From a checkpoint of a small transformer trained on Wikipedia.
Size: 16 layers, 7 heads of 64 (1 for keys and values), vocabulary 4096.
Training: 557M tokens, 5374 steps.
MLP neurons of a small language model. Each row is named by its layer, matrix (gate and up: input weights; down: output weights) and neuron, and shows model dimensions 48-143. Each number is 500 + 50 x the weight over its row's rms, rounded and kept within 0 to 999. Numbers have three digits each. A neuron's up and down rows have the sign that makes its largest values positive.
A block is one neuron, or neurons of one layer that tend to fire together. After each block is what it responds to, as a language model described it from the Wikipedia text at the highest values.

L2.gate718:529463541508487472512526536422448467590489469401486484549453539520412534412490581522569524516531472481476497551512451531454449528428491442537495507487520544565598494468463540494467388460479384427535448568448460490463481464498568442540541496469491541505538510504496475533474509494468418517
L2.up718:542552512539323552535446454467407489536490506465495474498483434440446506506496473379553529660488502481508518669508513419423465460534487542439520427529575581559505536524486470485522545439475484567573489452551608490608481541510437545536392543481491503457405491585418488492451524552436420432
L2.down718:491497482562398491465540462511652550522480499408518536472456460524507510508491597491556555485507532514543474480543599480564503545461468497496464489422480399529508558474498550451463521444506548487494550598508484469604468549424531511565490517563419593546510452510498451512559475536495443515
Mid-word continuation pieces

L4.gate124:486525526438500471559536508469503501474509399500499480469453464585402443442547530393475433438440466455532568516443512462498472458486449518459465560440625590489482458484480460494517475461578487467497506495596567489497555440493528523528502384508504483443497533525494548483542506491473561499
L4.up124:550455500520489572552494505547485568486490488450521447604496493362553445428550553472463571462588532432560428461479497501466561485446459464591511495474419504496500532515432495554500539472526532546524618391483532629502500455506527528489422539514530524448437448437502469478450577459467448493
L4.down124:446495506509484552532448555468436567494531528514496569520525502430488420434524513556450472469491499460434506471493532570352472538496535501520544426569491515432494474511575589511471532527578520563510563375513422479451432503430418506477455392511496513453461503526440488517469577329570552485
L4.gate605:504536459433556579407549516508568501496568567511465520409507597550509504426645572515439525401477490568560516488460522455505468455365516478463497460511459563567458469474436423519404482472488481509475592547532476557439587457419530432522556494446564501500498605515506488494472472582443520506
L4.up605:569480513461467521419503369552501494495521570561483511477426530545528457525521510492462466471508524466575460474535468539552544454431582507464581523539500392526523541553499387447474474445478578471545445510477551433453515522548470408500471466473489563416552562487542507461503419512477455533
L4.down605:419566530492469570502550468430549507525516470522542515441563551465467440481623485551504549466411510538438533507557497522466526496464535529439542501526433524497500482486544433456538554463492464526476562507598495530491443495634521508480585523593531441498539460595531484508506464438459514455
L4.gate891:507461448441463559448510564435448485477472419467463489477444519527488465431577602414524522534445528568453373572571458458511588458474445493446506464596481545530517481528604436500508577453483512469524474476547545484495507478556446444460525558512519525471564489491511466488503513479595499434
L4.up891:499534505540563615536534469465391441486538586465540510479562533460540519570530612509498531481483448481475458515580497497540551449444498454535511477536435410554522545591488488546387546501494444536505481493507486498549429468482530505417543462466499478541515490448485596508459518467508452484
L4.down891:474379495542518501494560446438452438436458403526566506550491587497516584487492468450550533521562544493491566546462551461507500486563567487514496529607407442502545468587435487416452496513393516478532515412539561506406559465550533526492503475505526526559483362563438485527503561428478530491
L4.gate1016:601513488598582565541503535543557447554518581510499427541553493464619498536535506473411484486517517447360609561421559470470392504512483499466487495535511534591485489504611485504519543487507501567504530467474506451495474492461484529520428497470545606556523454522447531538500396484441511504
L4.up1016:474542472512465548509424565541567432546426553443458522496563526456442433517530564428470511553419516467498485640403498527432481560540400504408492500490483473478515526487462523433542609567451534503505434517445465530568568563555456482471537485426536523401474499484491515516559394460431515512
L4.down1016:400446384549587454523480553528480414453505490402484480448448505584442469470461492511536517525518346563555422509455498517473478479542425530440524469509474545530539600538490522519526468561468472544512550463497496468532549506523438495483524472526545509464535511463483513528450558408462492525
Mid-word fragments

L4.gate76:492528525461417490491517480462580498550509402501596451477538457541393565547493484550545498542511490445551427518520480507489494523496593510504459425536518477568448475492497456490535391544542368482429550476463380484538552441472528500525458431470550509574550451477482501564600479503578540581
L4.up76:514465446500449492482616411515492469476514449479461565495557412500433403531443511538456436488534597448530400510506546492604491492549579506528477472585552519532535397441544504487579518530519468461487439436476504407514590467543485514561403508468453449499548484478411504538625385537518413545
L4.down76:620465488523489532511472436426586470488410450478442589466561483454431486518528567485498550478555583491516479483560482430496501404515413498506482490545557463443532574438496494464554500483432540429556456549498449465414533520520574455594574614555500489564455496482550450402512475506480376470
L4.gate134:440558511449447465515421587481440447484522572481566527545503523644502529519427557404395508485445503530470421552436528478520515482505529474516478477447457506525448438453378412568481462521567449487469524519428464523516506537576523458500524557462484446548485471522455388489551458492623518490
L4.up134:508487495503507558478558432425522445652562474513529532566515487557434522510533556503538474378483453565540500549649530515524512513370545511572501476445487480502487558488448501491487504529466498469531454591517542545512429489543467489421368562559433462516520458520468552571539483517489517501
L4.down134:503468478582471508479432563437546516553518490571564474532544427531468515566509514510453441479499521518487501494531441514519488415524520410556621372547482553558547567457443469425469509528513553527519468530496491409600513426563570509447483422504352505402532518486545606508450492526509456532
L4.gate805:504479496524415424530486534507563523519473431524537470528483444506475506408452470580534527452476361559528567527548465567538589459572540603520472483483503557518591499543495527578402440534561459492569534522388480499544382502465484513498502452509495506476507540508481434502484380463481494498
L4.up805:506522454534465489453531495448505480516542484648487494538417498505578481459578475456536507552521447492514437374577524555517474497515510508524472482650505597409495540484466558462427496443500521498651475483560471499461463568532496504562477507575450563473526429499495495486408466566564493433
L4.down805:558484510556405491508502434457491516524467571571510506556430514562584516415467437536484478495513459404486479411486514521527508498540468560512528512540565503463546458446466471534514559458443492504596543510376452527529465498490413487646421506592396554502435515486562420516544469479383486466
L4.gate1212:628481501531478501433497474524489547455513561481497525527481490485592503519506432455479506545449504461545514468593450513574468612511484504485504597502440485545639554498532467522513495517568573457542419496482509498481436515588447473485479533456502517544428447548601381450544565520459510537
L4.up1212:541518443559525433446528445446481462573504437430546553535451443566521466554501455427553494435492491522521461400569534525535465485468533545527463472527494492457627606508513362582521517472463455475419457512496515409510572507452467531522597539569406469474492505557557470484487480472452423556
L4.down1212:476438529506487454448448483537573525515524483490562540511533393455495555465557532356497448482559505542441593521513521547508455555524500577550511429579495512546533470478471555597486559576465561503569515555435439383480460483456476476539513436393466478513496471570495467460473492380413550537
Mid-word fragments

L2.gate336:480440479506520444521520377430541367492437575495530514493470484496390539569669491442551454512509512484438466572420503521514591513446484487558492464512413483504540537455441441491490532437606484502446546474513552438488421516595501492532496523588464462482537440497568474520455432490506510515
L2.up336:464575376481423526527577585512557425517465499558421437556556498439576484516495548597435524534529422545511534447515591434422515461508465523566518509572596563484493504556626545428483400558470508608545477417504565461483541465504479506544447492541545450510500577486495495477632451492470456518
L2.down336:483527424482452453452528418473586459508547497574461517443455527522468514452543530547516530577499447503504463473423427446527473512509475528435551514526456512488473471483512513609511500518411480429454466576501456494525459461518562380485436525489521481413478451387555399591481492453422431396
Mid-word continuation pieces

L9.gate481:483527529545517517582444465517570517487562597450464446513521446565467514463412443453541513602497497563551594528512573478526484516578487517497482503506469473458480613490450494523580549469501508466468458609499518551507471499350520498537526524590463494518460405428479503515418572525516512492
L9.up481:621437535454472547537501473507463564486510480544467471425518524555499460546421486463532581479541492511551489513488416527480474456527519508417539424516467523492507473426491542508459482620460434581552464505536494480471494451499463549573464546522374566469450412463532559485443499526456633471
L9.down481:551467474478552455570440625565549482424562545559501441497522399461399526466438517449536483535450514545501457486539473458560564473484547539484472558439554507410530415583534545616448369516422464549489530512508469609398541566527526436449485619488507421458513480466559513470558409480500493589
L9.gate604:503532480519535528514443527493400340494396529463550495489506447442555542499583567433509517533572508447538552522448485493498507510495525530520468594429564474548486432508406432498530594538478437483541475490507435503392482535525494526435468462541544470490499441526566466507417461543511537554
L9.up604:549615398531507503495544440479539483430426517604347447542500503591524509416570427502503560505608386465479510479456442448438527444575551448443495540528489500547418548481590378481454531531531460535562603582452473581408506578574597574541549472524461545524507537490481458587520533583536465539
L9.down604:549523577459620465570526557514521556426519463568415482454538551592530525461415435516612494510463475515403616537461543420520532498448522564443512647499483448418521457482499597455534497470499568432511458551468425449485445447430410527528504574424510548491544403424459489514550448506473535545
L9.gate977:468538442499498494447425380531430511469524430467472515520609508432510511387424515468540486427501536473464511420481511562487497443489487521521488514537454488522463514490502485459523546517496483531512434419467454502469522458504585519494522526445457548557445431486473511460604496508449560637
L9.up977:517556521522464424513500523445513431568531497504504408524516507499456498532555577386545511545524556591486551553497544504503555476463521498409493406497493493525512490589380515412491601503528438438438563520449508483451491460587550484538568607554444597536463478515463444520435503491528557385
L9.down977:458475391471499510502457387491536462466456507551476535449493485396497468465403501442588499472510466473355481431528517477516480542505451488447460529501467483554529529451468505512494549492478584464556459509476491467469377580530577488414502507461517606469429516534463537488463561543485414570
L9.gate1158:541554421462422576596434547463574548416553528559525495425526407570539425502494444534539568501528513467421463495482508414526441508538478431487486455595541520501473569445444438524506552592535504478558495508476504522505510513507489550497523406510556534470539463554455507472535442487446565512
L9.up1158:420500467480471570552405552488527513455483471391416431482438517525483538451612460501551467440479430494478447524513516440504472523504574527451519550460528478539468428408462563425579428475493517457507392595470524515446474619519511497518481444516552548506458430443541526483458399536491516493
L9.down1158:530525427508555468553401536509542434483505485510497542518558483463476527470447547544552597585477498443422459511584520507525499530575611458478492566488498532481436517466432510577490480528515577495428457562452477527455472599522496438416453530520452397526456503433489485521439466524500555576
Under/over and word fragments

L2.gate275:456477429407439509543520597675442561505581429409468471539466499354544493435461503512487528510526525515497494515459502529493389500505439468435500558436531452488533485514553486487485504504481602524430548591551530612505491452477492600453491454531442502493529527510447548544540587498474483441
L2.up275:628440499550497437400529437509421456452464535455568491577529419456599566386479498470426468525521517518430361533544541587451516495519466501491498567551523564521501512519551551556515511502440506503524422414511582513457491475447621401507474527500527412507517581447551489512504495505539574598
L2.down275:445530482517492498558605497442515519458494525438485497487514416499549509492470497533592431504507529452564450450484557588635391505578461445447428437515463462565475466494451434465503470537626481420539514473489513450568465494481496450502445430477557537506521380583508448478476485483495489500
Mid-word subword continuations

L9.gate188:464513526453527496529462603501422409532490517461587497486410487561495489467541528503581533453425506509501507463552555514520536478457565497566506538540543524584563492489541454483501379521532527500508486530510509485448548423481478505533559525480529540521514559568531450526575617517510467428
L9.up188:436579551540518527549532560359472379479548570585568461505375465481638515554437473424525553474604447562455383543447499517443509435565563521427497482522432552468538467564471485429467521493534504514583534537508452461528490494596517453418521483546423494471523518501483546534494472502502460473
L9.down188:453532444587459462536455547446495497499493436471437461496363480543485577530418448444447521524497542466563517444522492468447491468506553457490528535509507518548527622569490429427414494490461500469451515472473497492594525556430511474458593516459485503559485478518655596498508462400439446498
L9.gate659:562530344543489498466478477475529468523521481460548482539480542436507474527579473544524589503522570414485517550496538517522502614500556533462531500533531515588525519410505579460403499524552531427517493532602472468488586490551514475489566510475607460515489503580375435502614425525519613520
L9.up659:567487545503504466538481497436426491498394464367491477566465481492519489430550593508504554504456522620491534536502524378445590512481441438459478611505501485517564429466560552453510510542498401418529476414537473516478501479632482528545536541450488473521512497536417465420489543452413452384
L9.down659:509408489593514494538535543515580460506498494500513538496404454572506453462564461447508521512484618386491547521535583405535496480474472483491552598489567539517413510442537592549575470474475441505594480548518545540548565493554455530516500460521573558535502421465433445510496538427499538450
L9.gate943:517535503546490550499606492484514477453489400426424472384405540548476512495548540476554462531515550545571474487490484440468541512546501539383593434535550516501427474535449429552548494512486402506528630550513465473499537517469505600526539617562486516535441530486510467525402464457510467487
L9.up943:463438461453577503502560554491475446485498446568532416540557489585515589509535491549513507454524575515484608525514453540547500538488549521547416572440482512525438385503493458470535482523480492455444485413496514611528504399480493440551415486478457417560441559503443477504511487466464556446
L9.down943:439537596531542539593567568549518498457481418468438541451489451388397445434452519496524503540561471466494444437457478567571482594524503495486524529478481565478423468462507511432468467464505524471527584457459461490522410472532450530507431447580597488445510585496450483412466528481519545465
L9.gate1074:524560507444451514447587540550501474527482519445514435513466497567525529490488468569512489487506478559513551476465523508473526534406479463476555462606476489518479454530411483578376394580566505422526513485498557463419494552505513576570538563381594486512541461530486429544499484513596517441
L9.up1074:457517509493458556391591502529453524549454479521453499546453503531554507426532466573616421462474451530470456502442509514531544410489479556427490535502606462512515505600528567415523457504532523561539504518505454608554502533511627441511549579543451491453554517485411425486453490520484430513
L9.down1074:507524455463487485446545523448461518485478520479552480526551567547455517565459486575622510538494500507489491453479537423552513518529541496530504520535541515491466572568506509428430422511473459501523533484496569515576574472440545504541457513521470409486532472495557575510510595359458474484
Mid-word vowel fragments

L9.gate99:391582529569545440472515416646529428533564455488452403454470476494455459440514438471493504440524545553483577484550497521439514481481590479506461507572466490488487551511490470506526493512540522506461466502547486443487489404497616484502508439495521450423522459515497469445546469543490488542
L9.up99:466486513433574514577489484426490573469506422522444486453461533483430421496505443483641534514564529575408488559557546531488526558532545597438496547504508452616565470516508520503573503422603454457487469541520557485479591439482536559461495509546523485499529486417456580524552559526598474578
L9.down99:443508459551541388465506497545599569489538481521536458502444488455470514480455561444470472458576457539484546545570494520555473494544445535539476470507465531476425474411486543429539551583464543535468419448556485469533408517520582481461449493540510427565589521566652553500481389530584427461
L9.gate471:525529538636503556411497558508541480586435433389467505517413425551473512470595478598465566545527480517492552582560398490505442466458422450483478551472503491481537496452427548567481411524566421459455484546450481461536549478465473455425537461398467533472547479531559367532486543513517466500
L9.up471:506457432591500484493462552464525549410644410437523478534455443482556481572454433494451428585458470521542593427517517470526401461491555495472394428514465492460497409481579542433485556440415435439465528483461497517600365521456467513503545514498456458450519519502461421527538564473574564444
L9.down471:572417448502492537430400539488477488422478472523453449501427514526462428493545469511471496561524468463502489571524506527488509526494459567453472530495601506477405589516438479425470496585536554549439412515472485456620495524496468452566428552472508481525463388499508499440464450447428431478
L9.gate500:486458454515502466537408476505465508534493408477558442574553506475459530463476474528492507394570568427486527525546570533496515506474469423559472519482474503526531371422515593477432385554500505424554464452492440547592478384614419529420536547411509601536431449540491517510523379513476486525
L9.up500:424507543488475533526572471551463500532454409518543464520459552432423514472369535565506502442530416567485440424516564584577505531562551530492409619545440542452421563476535574455454477468495470537702563499454550431463480480504446577438511416507476510509445488499462473533568448515537487472
L9.down500:471493410505427481561536456507526428508458452562468432482526520401422524431458446559484599483630440485480439542483471526525497488513533461545466586436511476473500548478563542509592448552553469515487537397493475549494491520491550577460496517587549538532425575429493471499509526518489483529
L9.gate1145:543549437519410560618472481431492502493635461460552467530539410485470493535664657526584510414495410475513519498487525539526465467414535439486487636532546491506579510576521455439502524571513486524559508487465406475453408599503502524482534467508486476529504414539396456514440455503523564580
L9.up1145:461522452488536454469514540492508539560506513525490537510620478481507471451548570550513498565485557504506490509475484454443479436500416402532601475495571479499425582497401504521462413522484545437485476521581494466457490474376513515576447539545451582548533491509523481480512531539574396427
L9.down1145:579567520521447500503489470583505429607481480473430458506476539478487472561452478525590472512501435482421491457526464562517517521529556441524526491575450623559497560514531476495448473590494459537530511547642501468512554527487504494602519536442537548581528525506417567535552518497485510516
Word-start fragment "un"

L4.gate296:536415450538511497429463484494435537511528523525551521430426449379480501417515544510598483506540585466412454424516565487588517520512441418584545501464479485463512451543552475407555528526538578577486465542528509456536462516510583448556439350466526538503530400521442506503574502536533527565
L4.up296:497529506470597488528461433519440458533615572392511463469550505451571508523504491525483439412479529488386531447550634506435568528534521555557479606493595521556541546496531429460541549380539506559512408462502464497537433425447496511502440550497507516513603498473523441472597514533484542494
L4.down296:563458427475486465480481555490600369507527446527544489546473508543562530585592636490401452570538490543592553510482483528485483550553450516407526561495480494441533497439453465616412478514458388519488431425538451502432477509550469464544512540616434457453603493480437505518523439361506463511
L4.gate439:524583464540556462537506509511525551490599545466493447507578576422542398409506548484525504392436428519543461487550643573530467473545505628497466437545491411545519482499619553491459484559582457434466522522545553595539473427447523440462503453537589436454552429531455496455490448520554518559
L4.up439:503569470566559480589489477477433494424490450499455476515555509412529505430613563508571398363488523495559469416488494522515481486547587491586590424434605470520455527487489476594461498476580443502441415473470531525464459583474530492477506467473472477458485412517467540502472487569481544565
L4.down439:461549527521609481529478504495524472476492555453408599513509480505459501472506393514514545468531511461459503515510526437540442575562478464500523550472517499601426480341450536535552480505431424530400574433504513657496488529473430538494561507440452550521509518565473528416537598554519389437
L4.gate987:570525381503445327558460486479495491544625421527534494440417537478404501523537418495481497417480554499575591537552550547582478505575482517456476521546423508488488480480483496418504651377557447517551484529563629543452447512415560462565474419501513548545457530545466533450534470552530515585
L4.up987:500559544478474422573516498534480524482506497525567470571501348443539492461457425596529574436539479484470538539481529513493506555525472500569525506480562494593528510531417462503507448434419472531557443448617562516524485555480502467513530524400550485573485513401542550423505612485431457409
L4.down987:522450507505487489473497448473449471410510513457592447498445553563468531576566473494448433513453479458515539484446514504628502524526588520471539620527569466576517433574512485487532434543501493477452451541568507452481508556553533540421500577462432445569516575580470517445450587433495437605
L4.gate1111:605561445553420483556550523494461553429546477524494483493515535521545459559493485462509478476441455564507592458545378553579355529591524424516485476565465504451543491506551420500414448489512461494446427535573563500513510566511530390499563482467483548463518495471581549438485401505520403450
L4.up1111:538478510584504450525546490534376526503536383519556427516424495537513539585505512481432595526493466539416513514554537409564475558548489533570423550485498469453483522477434485499516442490498456501494496476573477536526489562561558493480436481444467392544497460451492487404472487511551421499
L4.down1111:607508394500530478519467446516578458474495561522480586507560537539446512543434438363522433514431532480476488466484453584542492549580523435444548489477511527507599530514524491497485528521548555477450477437467493545345538549481498460561522587477513516469479562517524505583474469494471429517
Mid-word fragments, esp. "ow"

L9.gate144:458532439531498507476447654471476501590405461389505474464504461507576432479533498503536462529497585458568526434552569465565447578465504484556479575443533516548565513559542559519507454594626520541515425570465579503544532555569561548539417398480452526509484530504461581489467474513526406512
L9.up144:535505570485589611581547570464494533547494506555471503481566472457556527433439451519506510464476547460544565589576434461481506560466542511490498484567490464444460560577438581480499512472557416516554540554528550505487468448487591432552396466562447530458543465458524516435463536470467440490
L9.down144:578419419582491511472549541600477571480466519540475614470527504530520585458450459594534538411618521499513520494514435509554499449530520519447488622523502501531505519458453386484571412452454479555523528549438515451467601448404526401467512507484447532516506516487511498519563383399511516413
L9.gate406:493514571490530539472443578530543600497541477423526466502550483515486434575461393459549579502522523466462431520551545517444553541462571392513554524468570482558537526448536395644520568536541554481510456475515527522566571468501460454435518466550568476459441502518523447518474472556529410485
L9.up406:521496372567528520400467558418479501533483514519516449519519400509519505482432412535530522583478458639484508555440533515553472568529427457416545439519469574563498484597578478472583526465536437499487483482389494409520475539603596503507484517477538521525523529451420424571516452453489529493
L9.down406:506504465563510513577462507483445490524586467490526450445560592451455454498511496493507517624485487417571493437387521519477573428501523492513526576457564495486418486400553457542562454537523540543495504392425530610537493417520522504437512445531518495404443437499525584542551478457491470545
L9.gate747:457432539537492481506536452490528490473540521485524504603521499493448513463545569516377498494501519457432380455506532467464486477506491542532463535565551453572431543446514590482459514534625513456505527448557571519519443573411487491518434546544494536513535451532466587532478510544523447443
L9.up747:455494534536542523565533509584548498499437447381491486531518466527416472472619484465552493546458546436488478572520419551491501447443521539427445560550582538469465490564517523475593470410445491501503535564502595577553419519535503490481468512464530542518402518505551559505528476530562457472
L9.down747:452506567458492436597531501482497412548435556463447513467537474444546437468503506519491510523514371496434426480528461529421520511491497379466487495461578452473427506573618544454494551620602503415545510455390525509539404521597579456547609470453592561535504511423464462539434543584608484459
L9.gate1125:552395429481529573481468455545524508456419537503592459555474512457492524494548444441434570545547569473582495512528567432503446521423477532488538439514478492516433484505457568529512479562549458475554568535515471465499449537474525574487414533444534485501493548463513526474498568501517467449
L9.up1125:493473478395504522477502518531523482485506390564482539566479524533521488514559520546477504582375514482442496504549493479582492465516552554655366443501515515485483433491558559565483451471427523535508498530444584597525443515486538443464533515538443503487434492541495472510631438536482554551
L9.down1125:523464559469542565460508476552529508591495559524537439526544437550577511447554471547490538492459506541523501540553504419598470421526504483460630475545551469573490482498450415485568508492438441530491457602569466538455535471461468488456382518459436563570563404485451554471507439472529454461
Word completions and superlatives

L4.gate340:489499617471514491480533472497513438575493525511539509581483549381591530511515461543503517477478539520521405503537481513492462438518482538468460605524434510540384519461451553483555480594613467431568557536468561495602501462658545434519468434403503555453390487579505448479513438465484496586
L4.up340:541546539436476524464502469439510463480542485534528535497461519473507520500485577517523495459501495543526426416581500636543485482549478525498486558489517547432509522528467503576544528428516591453540489590407500389561464599545454477482577501537552442486487453568567454496528420512491463535
L4.down340:384478562516516513551472502536410476476428594509454596528398467469525500513528537525481487472526405443437576535533555409470574426519464510534481534384443444452498477400497515491508604464458509460556533536546503477569579458487480504593441514476428409554584507437582456449557524620586568497
L4.gate519:436556502489498566510434586538531591507494488508464490575486474440522511474472552456472499530595582513604500445429540477607469465491487387413439540439546460527467504442507392553487483486571544522296459568527439493583505467566540547506518446584479557486529452500486540460348486505484573474
L4.up519:412454537394503539558490505514576495468498565537464496438448596488563413502530480608560533473482565507570501490526579492455484463551486500552536480411513536403440494541521459467422521529510423517501570657457487560534554515496418374434487587424493540460489532539433465511371486460530386438
L4.down519:443463531475428636608496531592448529500476583538453549539426373505499563499497449488448475448479486484517450465447571493471551508599506529590546505410530595550483502456468531477428541456564418476439464508466573534536474520575433441490575446529553582500451461360545510492421439484474470548
L4.gate693:477524470424543402608462511493529497522529494600553499527490518509498540568495599509568455523490458554510388481535562469538532567600493458520421505560530426500525546492540475524460512525547481587533406397453505472536519444509578436477524602523549512469465468552439492476424551563454457566
L4.up693:578493541536512518552512419484550454458460501475458515437453531541494489522495468437443442611580490482499461478579492426512442487546508526556505532550477505472563531530513562471485498568536480567488489444446506387539419581445492514627416528477428603501491533452491510469446564479508342478
L4.down693:512477595479511504506554469471579451472482530569648555447497497520375466524526522405589416505357533470508525386516547551545493448535460505445468468434409466489490503480505570513571528535530511504479522432417443452521453530489499484503494568510472394585414453537535502447538491536516409561
L4.gate1060:558548510531410475455453566504554521602485484420560508602564518477585477486462534533503508483508482540535488516492523511513392512482559526498481524562528518573516423500514332650524500590555467483447454521489477466502584498541498486469595507588515492555519471506495393502474387537509560523
L4.up1060:571500504434387495495455556538417409519505496530559519482521509419521514381478485523401529577482495454548505532378517533502526455501493555617434450575518442498472508494430437525536596469525454601402494460531513469624612535572482559471538445562500490558391572500539493488559406542562546427
L4.down1060:500463632447427578511418511560453562463492587469506521558524532530517544425441482451457458566474562470558443450394507488495433517525503561655543505465428441510493462469473527514440467466484559434372502517488484431488544511458390505446505441495490477528381462521525545565579542543591474461
Word-continuation pieces

L2.gate502:472468473516472656524574620466525544554550548486504504492463507522534448513541495454466500473465504469468482510509413494576504524383496418447506520597535612578509430461451491575441475546537474511492513528432447491431482555529534510440461516598450551504567466516437372506508477558521529528
L2.up502:494458479530487577488552430482417485584470498509476475512442468455512534506410506488505553543554508476434491486529584512505441466525501536478543483552514568484423471480584554520535368387548520578562551453533474426592519524448526477408485453430540499507532506549387430560583448487427462509
L2.down502:497468537601516556500418476450507514438477477484437518454495466534500531540572478455483507606372463447552490478586531464499552464507508470497526510514515488558473519585536486473491556518570430496471452505510457453495498474497434399546469568435566457431453538512496457405453524401514542451
Word-completing suffix pieces